From a checkpoint of a small transformer trained on Wikipedia.
Size: 9 layers, width 256.
MLP neurons of a small language model. Each row is named by its layer, matrix (gate and up: input weights) and neuron, and shows model dimensions 160-255. Each number is 128 + 24 x the weight over its row's rms, rounded and kept within 0 to 255. Numbers have three digits each. A neuron's up and down rows have the sign that makes its largest values positive.
A block is one neuron, or neurons of one layer that tend to fire together. Before each block is what it responds to, as a language model described it from the Wikipedia text at the highest values.

Nouns naming a person's or group's role or occupation, often right before a proper name, such as general manager Danny, boy band Backstreet Boys, Premiership club Aberdeen.
L5.gate284:173135077119128123104084113141141092119088177138076121126129136147109170132101121085110148132070116141168116154135140121169171137095125120144100133114179129095130119155160125149072173104082148108153128073129120134107112107147134153131152090146143107163126163130156108107100169166132118120
L5.up284:118158111115123087107133126145109114142143114138147115124098144109132139125170174115121133096148134093141095123167113122099123140121157091120141162121155134117150090134102169141104066103098121119136116138158144074197147094159140162118139170119108143099102107082118169129098141121170132159
L5.gate359:116160115120120130136118134132125095149142106122149155092141142146089161101103126130132155130120103132159118120097125175162153114127156096116137125117139138165130142142123112133142100130116136137161146117094105083144144072136095164053135121133110129147135168060097143128118120146122118097
L5.up359:146141112126143093117149122138123114087123129132116149133127106176077165090141094115159147141125150131150110130149110126170130128101124131113162106156135139137090149127140115106147095143119114110114155130119158116112157118121136149145153113136156134159109092081113134128104141138148124130
L5.gate647:118140157079148122150122141136118165104151106107082150100139129121137132131087101152159131129165097126144127128132117156084147087132094104106181129119153106127097053110132126154127152117121171176136128155146113104163162141084147151163126148148131134134124128144152155119118163142130093105
L5.up647:119136161128109154140135107107121132146156101147102115097125133118138108103149124114112175124154139119120122142173118158103108118144066117135177090125119156132127115087095129158159124119139162143168115132121149058103124110124159131113106163144146133093163137100101136154149159124142146128
L5.gate1013:119168121110157124149087145147105134133162130127115114141101157194103157156148099128127129132111134114106074146155088103144170121131105150119149113125123118154145117091130132126118097136138081143155115111155108100119144124119113179127096154086142151103097100136157100087085138169151187113
L5.up1013:107147126125094112164109092144143154117144123142129115107129164140053102146156088134149124094124171116116140130165174131170187120149122095167130138179148125137111114072103102094173177116112140125127104142104099095146129132126154155123131090094120167131085120152163081116108128171148152115

Head nouns naming a person's or group's role after a modifier, such as baseball player, national team, outdoorsman, electric guitar, often in biography lines.
L3.gate560:099150162113151118123125131153128111127112154143116122132117152140126111133143123149162132087080130101142137136179125179109147127109130097100132102127158133128174095139140111127141190124089108090137170151167120122195122105126136138146095130138120151141125098105134137152104158167109135083
L3.up560:132071122123132121096111130137146139109126077125093132093128152150127131160143105121146150107122169108141131135157112099127095138116107074112086155135091170123161078147117084125135119099169154166117124130125179122143131148144171164146122125121151146112146128120158131129100115146130168147

Tokens that close a short field value in tables, infoboxes or lists, mostly country names, years and line breaks: Country: India, (1964), | Estonia.
L2.gate134:139142146144138132150108170147138160154107121128120148131107131121147104127190097129098151176097159115177140182149136132119080116091117111108100124100093135118114153119135131105124123161138090154108157112122099136125127132124134175130159159117159128149116122109131110158135099178170147125
L2.up134:141127130150131099149124120199147132150146112114134142146117103124131129084202083116124129147105148150158142143150124137136098140101118106130114133099109115129096151119151140111124113149129084156093117112127123162125159126115130164155161153102100101153137117147167089140153101170144131130
L2.gate244:114152089123117120173102108105115130136109122139124167150146121138097121110135127128117106129098122111117098165116114094151124145136098132135108109146129136126113213113103086164170119100113099142115146123134129147124142136190089157126107110123152129119133135150115150184140092134111168151
L2.up244:130122092143103130159125101099141109131154132122130152146163121146097145127140106142121118143126186129129095146086125119134086130121101155127098111132111135102120185105107066126184136143120101170117161113113109129128109109167084164121110138107107169115138142147115150174163054160114121139
L2.gate272:138114138106163112129154159118110173121178124128117151122122172098154125141159139121148113098121148138139119125109122130106141115138092101090136144116139148113109130126104144085118119111162097114124146139109147131127107116126098141126143104140171095131109105164092119157093096162165137125
L2.up272:138139122111142151118150128100116125112159125139098146127121152120128131142155091114158127085119150145112109125104102151114132104112094120116124161127138169124132153100109138103120104121152125122133145130103124127085153088149099135160100088168176114159107139154115117136093115163183139110
L2.gate280:158125153103113112184124080178144142174137139144111133110100137137135145157122118147118100116111145129102134119118157134160185153159165141096158119125188148115160100125115099099123107134083105136116106104125114105158166099159126109136116124108126174117128117155135142155126101137142104114
L2.up280:098099176084142105183132099167124158141141135126142110156096148141136112126131118124125107110102135100131180120126118147176174129190135110105139140106168126095181100151121144093115140105095096140126168125150124123157108135136127120123098140106131138118139096141151148105096112174140135162
L2.gate407:086134144140129114151153132124121083116111132112122179117158135145114154141112134132061107153119138124164126141077134146174122140072107112134118102093118130109130153075137121113105073187098111139151121090118111105134092111131111138108113106165135104115145100156166107115138111158097147084
L2.up407:077105138121150088133092131128148099150156137162095104135112105125130116121146133111118118139122116149097120146121119125123118148178122115095112145151153153117090140142104110144126091125134128122151157130153109117145122092144067141133125143142186147123142129115174151104108131118122108101
L2.gate462:099155129107140157113134100153144093125125144122132123113132137153113100119148124162114113148159104125216075145083146138122108153070139124160128158123163105143178136099131130123119098135143125138141091111131130177118149103154129148111150123147098097166180136134134151145142125153144129123
L2.up462:105143156127124150113112119089174107104125151136130080142116156126093106108148114155129084131155171104162101109122159107137158133090111102134139146099144096120162158113173154160134119131154111124130101122128143134102137120168138112103146101139083138150157121171134153118114155121142109127
L2.gate537:121105118103088127114121136172130140154132157114162152071144093123146155135161137153129143119109136115088137143127103138131135135129125131133158121120138107109120107128146169136159086148124155111145118095101133145142104123135115106092109152112079164137162125115127122113122153130139144157
L2.up537:132111107141093143123096164172125113136112180126160142123161090126153163121099139123133109126103116125118113130138089116115162119116145164120132105140155113118139100127146147102136073179087152098106121118132104142145115121105100125122141132109075157128164136142133100136127154146142131136
L2.gate588:125110130133125099137143098111113114117122121134128138153147156098131160106094109140130163099121124177138143096146131111131177084129147141120107123127106089133156138099109168117161127143145093164078124142085138145122116083144121160146146138162137143129138158147103104109122118151128122128
L2.up588:089158136142102114171156140138173108109145143123182122156124109157133130137119134139134145099140136115074127148159138102095150114151145131141123148125093113098154168135118156095152113143145104167105140127126134147125151070095097120133147153121101120110113079149133148144072110152118129141
L2.gate640:145128062198116104112108117142117102166099138176094124096138136150102081129132103148136134175141120117165128120124137134126127126121108121140115126163137133112130132123108137118137138179108108160146140098161138118138113173182081092149167132143131127075101124116145094121124114124113151100
L2.up640:100146104157114113138177121114147090179155141142142095130118112149115109116148079105123148150140137140127142077121154148142209096122126089130149148112133159115155112129097122120160140140126111112093191113108139109117123103187083106178137114115161101118134123117157103132102152097131105133
L2.gate668:091101129115108132157130115115144132119154128136121159151121127131095147107112150094118161126105143114077122168149147131115119157154130096068115120114107137114155122138131113125119102107158063079085114130136114116164106123143163109095174116128134141155121119170109106124135124134165104109
L2.up668:087105136191135095143160088124150123131156130119145146158149133130129111125109125169144140105129100131083141144109142125141150109141123144116112096111141193090158154107120119126107104115160125100136140138143161143107151151146089128131146111115112164108159135102114079144149085163142103124
L2.gate739:162092088125128114165113138131114134110091126087091161083121105125125107147158166151157160168108127113128145160127106129107098123148064137130133148103152155107117202125143140174112116138136124121121117098133134126098088109141134086144153104147137098083146119144149147151157136163163120134
L2.up739:158104096130150115129102147124116133094066135056124167067134108118140108153146135120145131163118129133104136128122113112101136142135119126131122126142134154125123147142159135135135104138141121117106142086118114118095068104167141114126174092156165136113162172121142139147150161160164147168
L2.gate744:114162106145135160143118133131136107139107112164148115099114132127112119145122099119147089120116156145136090142086086144120152139149115144061125138134100163134154128151122115117135099143146123131166109124103111152158120112145095116111143137127115147168110113147123094169143109145146141163
L2.up744:129136081109125136178092118134118156098133128155157089166103123103158113154134137178117157112150122134110120122094114124143116141157162122105158159107121100119141131126130110118104149108173134170111131116162139135115131102153081118158128116159098129138143136131152124109136099139166126113
L2.gate754:104081101158123158172124109147110088130088110131139129158129085149139110100142146162142184136107134138145134162084145166142161107153098127174141146134146146104114145125096113121110147111159128116135144096169124160121112092131119089131141140154087140123132124114164139113164141167130112093
L2.up754:129140123171118116119093133125121115124120188091139171105111114149143085118141135113122121169086149062077133121133103149098140162158100141129160117166101158127102145138132152147137106115104160121136143092113107102101092110141110111128098125106096154088137155139131133138144145101134110142
L2.gate775:126121137144127172166120088123143111133150053127138173126128114165126110164141104147143118139114154170153133156112143104147070157160122171113139107117135165089096143095071126102126103107124105123111089136152129125149100160139130111142124148140132108149095089177168099157144095165143120101
L2.up775:114101120104121129127159145111141080117143128159103132142108118125120148112122127098118159136078114127125063080137117150131127136142108164108133145114103128115168182092098104099127099125149125137114113092109144118120104097139149121118127099153160143117117131092138093107114116144096119149
L2.gate797:146141098121109131153074111137131140107094104099178147166186123151133122128125105173116141127114164131105123114111137106125146107124111101084146157099129163105136097129124141148128115077136121135135111117105097134115127113138118064128092104125127095149106118103112111128166070113146079143
L2.up797:146091136149143146076137094135113128108136137132112140121100165101180114172163125109105135160101120096145111105143105091157078141099130145157157124094104088139135078110106132126146098180146140096132121112119153125145068097143112133097109150099139115124134098126147127129148130131155141145
L2.gate898:139105104163157153130137110131132102149145142151115171097131089166105130119124101144113106099096128094124121150113135161111126140126108154119146130151135142136122175093111099103161154087125123102139107106105094114106145082144114149109088104130078127140140115173156094127142128156152155122
L2.up898:141109101131148160141109151153159126131151144143136201107114163137123141106098111134125127100099092153097136138137109113175110085119130123120133102120165140130116151108117095140109094095157107081129135106136066173117094120179113154122110121128174121120175117140133141078145161115186112137

Past participles right after a form of be in passive clauses, such as was awarded, been certified, is located, usually followed by by, to or in.
L5.gate90:103118113120143148138127149120149121172090147135080140121138116082123131136118171099149115086140161156136156122104157142125131122127143111084133143116142127144141139131134119160127140155130133182110143122136152106101136103128069127129093103159116124131123159160104117132154145157140097120
L5.up90:104132175110098133078160124154149104137184130132099159135141138068157179130121133126092081118109124132137131150135152135107114111141151137144150141061115112114130137137119149142154099112135124178139158123122115154143123117106119173116110117164143099136105109146074112173146119125112127150
L5.gate97:142143096156093164124114153124151150133150090128089151093141140181097099135117127128120140122140144136104106141112140110122077153106126151123123165094134116109138185163114175116135112098095141134140127152142122113178102066115157131145121126176156076107151124148121110132094129114094121118
L5.up97:140088128112100104116125161117157151139126080101104136136118085130143151096110089117165141099149148138092097125150162126146091133106105154133134139100101138100123154135133108096129149089136101140103142159134150164174095106131096091163116126151116107145119122146110121122127078124141143136
L5.gate365:156118161137126133151077118111132164130127130132134136114158080126137148127080124156118136109062127159112085152155148099070141144113125118137144140135120132100137096140095107114114129137142148143139131122135137122133128100145095120167104141113128114146102142094134145119104128146149142133
L5.up365:094162145107089143115175164143172142137124123163113177158142163096102170121151129086095067137173146092149139125131128148155161121142117121139094114096095150104096151145114124131111104120135129129090102125149133121103091079128090110099152143165092101114122163130128114153141102158143125123
L5.gate497:164111140128140115113120133145165121128155116157128153116150133118120137130145018106090140122124120134144074126130143143118123135146134163138099166092130152108150120144135150101135140134150144125075088106142143103142120130150151116124167122159117102136142141124139154089155129132121174110
L5.up497:142072134116113164116123078110147142092171153161129130089116150153150159139128124090114080116115099160124096119101152155127164109136132146162127097125132164148102139192103115139184127167071138130138114118119147094103149116085114132134122114149074120153178126127133131145159116134149142117

Past participles and past-tense verbs, often just after a comma or "was" and before "by", "in" or "to", as in "designed by", "collected", "reissued in".
L3.gate942:135121147119088130129137096088168088144145124144146132071171104127159177099127148148133109116093141144121125132122142156100103152140126151150146168111128129119172098139100141139160122099091109155070135116147144109156130100127105169165110116176132162124094138131129112142146138106062127152
L3.up942:136100161129099112117134103084169121149153165114136135119123108141156184086113150146112102119069120132103109154121099128107115155154110159130109147112110134105145117109087133163167111107103122186121130126118116143162147052119111158188126091175141161149116197126111117129151120105111120120

Closing parentheses, especially year tags after titles such as (1995) or (2006), plus semicolons and clause openers like where or before that end a listed item.
L3.gate861:088135154123069096118149123161126127096144149166124151105113120161142179134186129116140088120065077120180135090175127124096136129117139061131133130090144108108114110130145114102151130138149140172111075082126164129130119106134140139129134172125142167147155108153146097146107100133101104119
L3.up861:095124176105110097117132149159184133117133141117103125120106140137143104070153105165145122141144059152147142129063156113088194130144139114086145178129135131122115136136165066094123086117154131167125145144117162150134110092152088141127132173128102076146161101114124165111153082133147131137

Punctuation ending or opening an entry in infoboxes, tables and semicolon lists, such as ; or ); after release dates, and leading | or = lines.
L5.gate674:145104126124129132129145123123079148119174107128157167078115157120147117152166138136166138112103115128107165105092078126111118109125057141129171160107156161136149181137100122078055133152125121150127166120094127116120114110158160094130145157121118143154127115116141127142119127147124113113
L5.up674:107098124129120149116136118091108124140126086109112154115161175113157154135124118146108141133063108138098216133121089114136141116135125146127176147086142082120154114099111154085126171135129100165118173092130136096101085112169134115129126110122072130126109108134126113155119112146111138108
L5.gate700:148129108102128114116082139121156157109165133155140091116148140147155160124135062180127166158080133129111125125096142145118131101085089127115141139152115100137126140139132115096133102132139135104144138099149170155109114127151089107085095166120110160073152119081102134143116070147104143111
L5.up700:147097144149188135134129107127140132122079143150173108124127098147127133142131102108109129123120151162164127168156095084138129103159119151114158131114159110125148104127130122176119136129128116153113156145118118138101059114191110116110137116149137109139140177103117156151128102111154106105
L5.gate706:104076105134123104118091129143121140181126142109131090143179161083140158149161118126175069127037123128094168131135102089132163117138138122107124130125144129149131134124120131117122116098136128130106126105136183112099131081131114127107116111136150165142105097111138134132127073148150150097
L5.up706:114067144138134093141108152146107109103156116134140140136101133109148152143143148135151118113116176109096139117067150124110125077119110129094111126108128122139098129114134148115114129108137128119099123080136097099136129126135208147088169128165131157092179141169135112126090103153109141130
L5.gate905:105117146108085109149151096080115175135111121087185134132125139065185159124132119133102094132119132158102127153145132149108164091162105140092160091098164147129133130114136106111143121118164122160115106111118146150138099088154116128135126152089108137151158129101115103124090122140192133117
L5.up905:119103157129112135125142113157177164144114141123119086155115108099137104168165154151122106130106138174119138140136120112108138126138103123072169180121129097125119125148130150110122071124135166155125132114156117135126126137147093149139129143115148141124102139085126136120099067153149131066

Nouns for collective groups and their roles, mostly in sports text and tables: team, club, squad, band, players, manager, coach, games.
L2.gate40:152086179138122092120104135131151139142139154108123090096170129124125106107108106087091141116127132105126178152138099079187101116152125124122095119150129125149152115175167117100131139110151081148127136139076113139146108099114107154142139179088124113125160127122127145105136157107137097084
L2.up40:122116141141143171118132132161148137106120092129087089111156169142164123149127128119150095083137104185134138134138105137178173155097146114136099129122095138124113090157107140113121157100156127101151100103142166115153112134144142148143144156091181134111101111120143127107123185114148104116
L2.gate45:128167147141100109142107109140141190118131127109110126130107143118144076138143193109112123126141148144098172147065134106135147147173086140110150160096139139167183099126153091141135110077119115122126116120115114178107129146115126126125144156104113085123122101166132113108123161137126100120
L2.up45:112136159148110119124099132136138189102118117132179105126137119138145080169137133132129126086130159157094157116081142106141124136196114117118112179116135157107173080124152114124125088097161096171124130114133129156158103140126134123137121143095103117099118085173163103145097192136157113113
L2.gate77:128180126179122103132079117149156131163105166129148077119135107129137105132141152157108140115114145087166107133099131142132123090142132152137150173184192092094161140111113177126136082116135130169119083112105107129144117105147173105105138166091092150125140143164130119128101159126108124117
L2.up77:128127121113099106165086113120147105191142131104134072106117089088142162156136108113115152131122158117115133147130176088154145123173136111131166151183143154118116188096150079092117105149137126173078148117085129138120119121120123129132150156098113137137155184135109121140156112123128154145
L2.gate164:120129133173095150136146114149078117129148134134124143135090124114121086137123164179088090095094154121130156148136125134150151134082152175111152146135157101155123098117111127148165131101131149189145105165098146157106180183177185134094148106118110102155110129131135102121157173151156144102
L2.up164:103097121133112157138157137154108125141162123140126158142084118084139117127137111175106107139107158122166164130159122148110122136050114150112133152100147095141106114102112126178152171106150127178136120160130119170114157171166168145110155106175124109148091098117109125128148196175144113091
L2.gate227:104130168154124141144100164138137117134128159118078091162111145123082124089148111156131099142087149135144151147092123118122159136127134133118110114121164142115119105148150101195128139137127141151103131104117112131120165110184102107123153149129145148120109095122153131136106161165143176115
L2.up227:109136143154145131166092154151125159110124145114114126167112159096097142090170121141113105141097146101132131139111120105103146175128131108169083143085178122122116086131136133172133149122097136143116130120103079104146126095184133094152136143131152125096095120115168148142116135183160165093
L2.gate259:115129173151113148152146114168136100121134162099142101184114128104108167161113115095094094138148171156116158089129077132148129099110093118153139124141148132138142129107104165081204179106108091142184115108140160141130111163156133122119151087139115119122121113158143141147161148188127141124
L2.up259:107148161142116110086149082119100135104140154104137082177134105131120151123124124133131126142151123141079105113146123171113090094118161132159111124113141101182151078089108123090150128134146116162180126120133153144128121169125155134110168112133148141109114121150193145140146121182138136099
L2.gate305:119154129136131112103109160112123049134115170153136117124117077146091103081132105140123122134105143100145125131162142144126163102123119130066134156144165119148141119188134099154131128127134163135107135158157134176103127117129111116113129161132103130132123117103138123200119125115114146106
L2.up305:143156139162155128140102149131149080158129176159138094119128080148082125100166094146108114134127181101120125116148142156132163110130129133089149167159162107150117120148138110135134105129104156127118154151139111146119112109126096100120126148120104135122137126098129133189119144117110153120
L2.gate327:106131152153126154123204080143119121127122139152153114158117099109134140108138117154147157168122119143104160105130146092162168101114147136116149153128140096138137066116159145113126100159175134125112149107131107118154165126156117126141130154089117132156068126134118139120164105125141110130
L2.up327:117117129181153159104180119113113145127108156159145121191115120110122120123124112142148128167115111147107144099120130097177173104116139129115135146131152105139139055140165160124138122156141121100134145098139114130165167122176145107153122141107104131136083116133093120105172127110115117119
L2.gate440:127151121088056136188137115136109144146094147201138135103097173077152103153103124126137153140122166108108158116128165147090116156111154144139137132148111100169145114125208142142169144123107133084161123090130063123124164131172128107122120122125106175113115108141142149114125144122132114107
L2.up440:087130105131118144134106122168142148119147128154114125177097135077108088146114128146144126085117130128128101116144130156082110146130143144111111126178171123147141180150121139155089142092135124104147178111121121115122099125143092146137112130161111148148085122105122120113070125159176071112
L2.gate460:105107186134134116140111117154118124097144096149121077132134127115130101162161167113120136138139114151093100112084150118107101120118173095126141123121147101117163140110146125126120164097113117130113089124139088129136096114135149113156118176154158111139098171104129139113105145173132118113
L2.up460:134150156102175159144126151084081119138131086128157131111097077134092077145123109156153120119117144150113166086149113153113126099135155148080098133160097115134142135119108154113141094139137119149183141129099143132120112136130111156116135111120129141142150163121101117144147131115133095155
L2.gate487:108105182125151125130123138143150109131162181102132147119103135136121146071123103130163159103094130132138113137117153147156101076095144060128106141157149120122162105067111117187102066112123126125095125181117167153124127151148105124160153156167155110104130099115161110127126149159106108108
L2.up487:122132137149146114144164168104108153122132105101100140127164128165074116132113152124142154137081155105103118135117192146140117122124145079117087120112139089137141162089135117122126113141131080098129114172128135152129124116132157116165132097123117081161080126113170118139098166132122159117
L2.gate584:116104155136076130145144126156107164137126104138072128102132082117114116137100130117097084167101120099132179117148136115185139164139103100092136120140142095108145112143100147143115130175141094142137110106117119136126144099112127116127143134161132134134093158138122141101122165132111139112
L2.up584:118135118121115142139112032168121146134107117074124132113126107135078125167128148147135146156133137058092162128130109148128123120133157110154120136155150081100164141100118105117146157107127068127157068130124157147094106113092134137148147132073114149107149116124127086101158141142118140091
L2.gate751:093134176155184098145128148134138173104123130174096133121139121109093088111118131167059133130113144103140109118106131110160161095139104121151160118162112109147125119116131137126114114111182128104157114139112095147136114098129179216101102123138115132127118140143175124126137164145078145073
L2.up751:138091202150112106149121105120144164123093090133122104147160117137130093133131155152108122112116130121149158117138139121156119127126100128135152132103131112119103126156110129117128174105137112115069080164113114130126140130126149137127134155107114117134130141113131122128176116158140128123
L2.gate824:157130171131125102127161124151142131141090097123088135147102137122091148137134134159144124150093160134118145159121165116118129181116154132108148109150157118075157130161109131162110113131170105084075183100161135167125133138158139106129142159159116113130125123109108120114126130153137126113
L2.up824:131113164122166118108172124135154132127083123151085131130104114109116141109101121136118125155105131141123155149140125112113136166140149132115165099140140116085127121179131086165090114157136116111110167108147128130110127114098136126108110131124144097131109131120129139120119123152127142105
L2.gate954:141122172118177110128149135153138169134078085147062086166116149139146147127126109127106122131109069135112195166164114105120152116110146095107081137106152161104139110148130122162114174151182151115057117129152124118144153128167179149151122122152137104135114104133110125126146179118156155104
L2.up954:128111143147135148145150154104119131094161112157096105128135117131142108144117085116107132096142139093126176166098106146167180119087111126126159144126133118128179119123120085145132189123108158084097077122151117120137151139138090139119145124112142127104124125123146154104134144097161112116
L2.gate972:110141139117145175159119101090156119117186086124125094133109111111125120119103120109110099142111154134071161144123140067156134142126133110092139113096127134131140075138127173108119150124097120125131105137139141116119132138162115153186130205107147125171152121093105122117078160165122142108
L2.up972:151145162089113098159111168086153113115125085105135149110124129098152082070138136086115129098141168114146150159123132152154111151107143109156109134139144134143093128128137180132143111148125117113114085137117112111111121136141124146137121166072156101103154107151110138108108186153128158089

Past participles and verbs, often after was/is, that take an agent or complement next, such as inspired by, directed by, followed by, led to.
L2.gate54:176153101162089129163126099091146148164136155178159152137142089103131166080179177130107143153110106155145085165101127074145127178169176132154126143123153135105091136113129165148143091107153091121142081151109055153120182122123115150102096115140098135144101110169140143131125154130146139140
L2.up54:140154113154121123152106132103155112144133173165179151132137117099103156100154149113092130153129134157125117158106131099160126150139168149137135139141178124115094143148115167166130065105165113149117111168108068164135149124152115149104078111118105124150122129180124129112103179131109155161
L2.gate69:127141163131145114117162144125156154146083139057117136152116134109132141104126117162087148148119131121124081140109121128138128131162107106097125143122111115109109169120155176109119107134104097144110150127106095112140158136101127096051152127119159122155097100128110072099172146122105136113
L2.up69:123129146114153093136174152110178149133081140096117119155140138123137130093139106130106165119130134084110085146125126129128139111150111094109137168129150092086101188127176156076107097134104090173105122119122122127114132162080132087085169127106153142185106121143124103074166116164124150124
L2.gate78:143104136094113125113135119110152126088133144076139085111132149109120161085114112087134161147111139121124145139139165143087128105166108092116139131104193132141161111132148156104104144121172124105121136113139146104127103157115131140171173140127124087137161101140140127129152114148110114114
L2.up78:136093164109094120096112114108133113123167115126149090108134149156090158138117086118122149136109149120128124093108164114116136088151153144106132130148139143103122152098145111101080134128155147142116121116152157107127115166122127118150139136158133103146156127137154107117176132141087102149
L2.gate150:123093136119141137123113141149150107136138144083144193163131134115128132162100082095099110129135127153152127119162132147106141113115145119115138149110129149113130161104119140106124126114072135153160130134153166160123111118116149145146090109106127118186128111148085140089135126146137140161
L2.up150:132129163135103113131122139177124086141134160118135125161143147143146164116168057075135123134106080143155151113128146100087142128117184126098138099138150142086114150131128136181098067136144162127137086090137101138106134107134101137162098128148134115154122120153121103070153160134144113145
L2.gate175:123139128109130114151129097121152153179129110105128163153142137191107122135171140193091153177120118131155109143126155106133087085159170172133079105101169126110110139105113151094166142107117137118156136112128164149102111097120121137111131137164112135125126116111140086133163072163115145114
L2.up175:130130108087136117159121130131166136120141136123134154126143129143101166126116159134124184118112117087129096130072143158121110195105092103133111126123165150144149150107098131134101116114125138142157162096139161085141135120102109117127118087131153163169117093107169132145115121100108146079
L2.gate220:156102162137084107143106131121121168196146146166131123146115141142093125100137105100137100140122132195096128144148095134106146107123189147125115129126130154145128162120074134166162154119099145164150104120157134167135146078110092136180166142175125132164142098159125129131141147132158152160
L2.up220:175115123125145116157154103124143137149105155137097107153154153159083119101107106112123107119150175169102127108149102117138129163133184130138125119152153145124095149147118133154135139098080105129151101141152126148144146103141111151183129130114125146153149097164150116155117119101169157183
L2.gate254:133119158141113080127078128126145080163138144145148141099154098096102161107108108122135106124131085105127115082131149164096158138179144107089171115124138114155130154097123105140080122125142143135096151098137088110160135101160126111123081137160159142119128143128094135128100131099090119129
L2.up254:130106169124148134178109135140145118129108116119120125096135121100115127107124130141163157129119113103124073093138178148140141147142140125084131118076108138134164124114123123138101132120119122138093124120093089108140144130165139096075089141176160119147097154129120053125121147126096127106
L2.gate289:128100115083125128172152115094119122124176138146145159125135136115127165170122124145131149153138115153099109142134155146112150114082124136124164150178136142059141159115082115096124094142078171139137114114145126121154144190118136153111125112137147114107123105125168109144110115146091079122
L2.up289:111108105126118144179140097117163102094179146145146161125109138090108145179152111141138131130185119147128146090129131115118150131125142130125157126168159154101136137082086109095088121147106175101162114095144144124131142147114133139119135120137136128117131090152150133150107111156129079137
L2.gate360:142131096136163130109077119171131092117140137139187141135097165134148135116093125151092121168148124128144180152114100150100154134152184145130151152109107154104143148154144158112159151118111088113116095171096142123141127124147109136177123120137129116112151100120158103123121113199120103130
L2.up360:143127157143161125117133096109095108122113146158119140108149152102129127142131166157146129169121155168139122147138121179115157110141131153180148156192152171113104141153135138150150140101137087098137132183136118097146137137142129176162078086127099090092117110135156100138096097145130114134
L2.gate411:101116144135184114148130125131135156147132123127173157122127156124094163130125124130133156121122148161133094158096123128111094162180146137089149129154129165104122141070148129146117152103127139142115128151145102094120056072129115149166127131174125116135095151138105138092126134154111133129
L2.up411:110119162137127147096161158125123140117101109093176101165102122147111123163118086124180154093071131111121121144159162145105112135147110149113123144143111159089127109130113114158066165111132145119164101110156100122134055062130094137143129096128130150134094166153117147120130125154139113106
L2.gate450:103086065137126131122154131081155123121121089125113149087089118162116127139105112138096141145120168134113120125087145087148100086155152150127111127132160106103140090131124165157118154128115107149125103144168132151190129104165129124153128094159157111087142126109152152097086127141151135117
L2.up450:129111096159126113096156149086119133122136107125131139138059122160109139120136176121095123124090109149099121135094114113069143094172114143140115106105120099094136111128115140134137164129131106133108130136140139153139147138163113103133126092145145108133161088126120130122100128186108114102
L2.gate571:134136102113111081101129134119140104124125146099162099144153151128089143133140128130136110151096102151124125136102175174130124106105154089128103123142178143132095092136120130117153155098104128144110098104141157109141124126125121114139126151075111107146157078077092136137142095140131120166
L2.up571:139115114107149109153128125112127079149142118106157119127168152134073123104115108111170110124172112163128153126130133137107140127141134076111134116126151145115075128141132132149126159092121116169140126102161115142127108157149146136149146138088140083146139098078085122137180116104128142150
L2.gate575:128133117107142109151070180111118163087085107084161162156164128112127144150118157122155166143121127113124127113133127123107105159091168130127132133113129122161138118114156141160091117103133087149116158130136117109106090084111093139085113120142126134150130100099115110124112107124113149084
L2.up575:117162108081111112119080143113115132142092123101160138127138101090083174150084149130121115171128152144157133160133112137110143142130138182108109125105154154158137129148170109102120097104108095181123128089122108105125117149126127117105140111137169113122128125123100114103113111130089126096
L2.gate613:143131175092163086135135137060143139138123106115161125115118142138119167140145151133138095100085128141141117122102170143149148117134149134118132121138101174099131149133155147158091096141072137175104154128111090125140136154137147156109145099128108130100134115148171125121124105144091067131
L2.up613:114129160138112094115149135080119094104143111107134125111103159136126190153140153142145116101099129166170112106095142172164167134134157133105176117123106149117093154121159124156087110122092155193119125139126121119130132136135119183136121091134110138114153100136181102114154113153112116133
L2.gate883:137121151141135173055131158153158126123155146076119145119108156141115122163110160097063101116140116132123148078116113155141169145105127128152116144135139157105136094115164164132154122128133133158191114105133143150102121139160133130140099133131128109141148168110121100102160112166137115107
L2.up883:121103115153153124129102104084117109124134094154191137116131106106135150152157108120113129111126135153088110134132129143090127152168129133126108098163144170169136120140107168120136123118105186148161118125107135161166119146141109104143116165110102114117149108150128139146137073095106131157
L2.gate970:099086140110098121101157110138183109139142119147159132113125136137167132136117119121106127140106122169163148147161099101164156127122118074139151093104133119097150113150131145120093096121141138133128126131118109114162144083144116083142158140158123104155164138093111123158151140164087146150
L2.up970:123123157114111136129174158121153101134131137151181153102106127120131147118109132117155137125118110108163178119125095134198175112143108082133099114124103141106169142160117124118150111103098142106122100163095100117128160088122140101128133161155087130127126131119150101131147105147108157096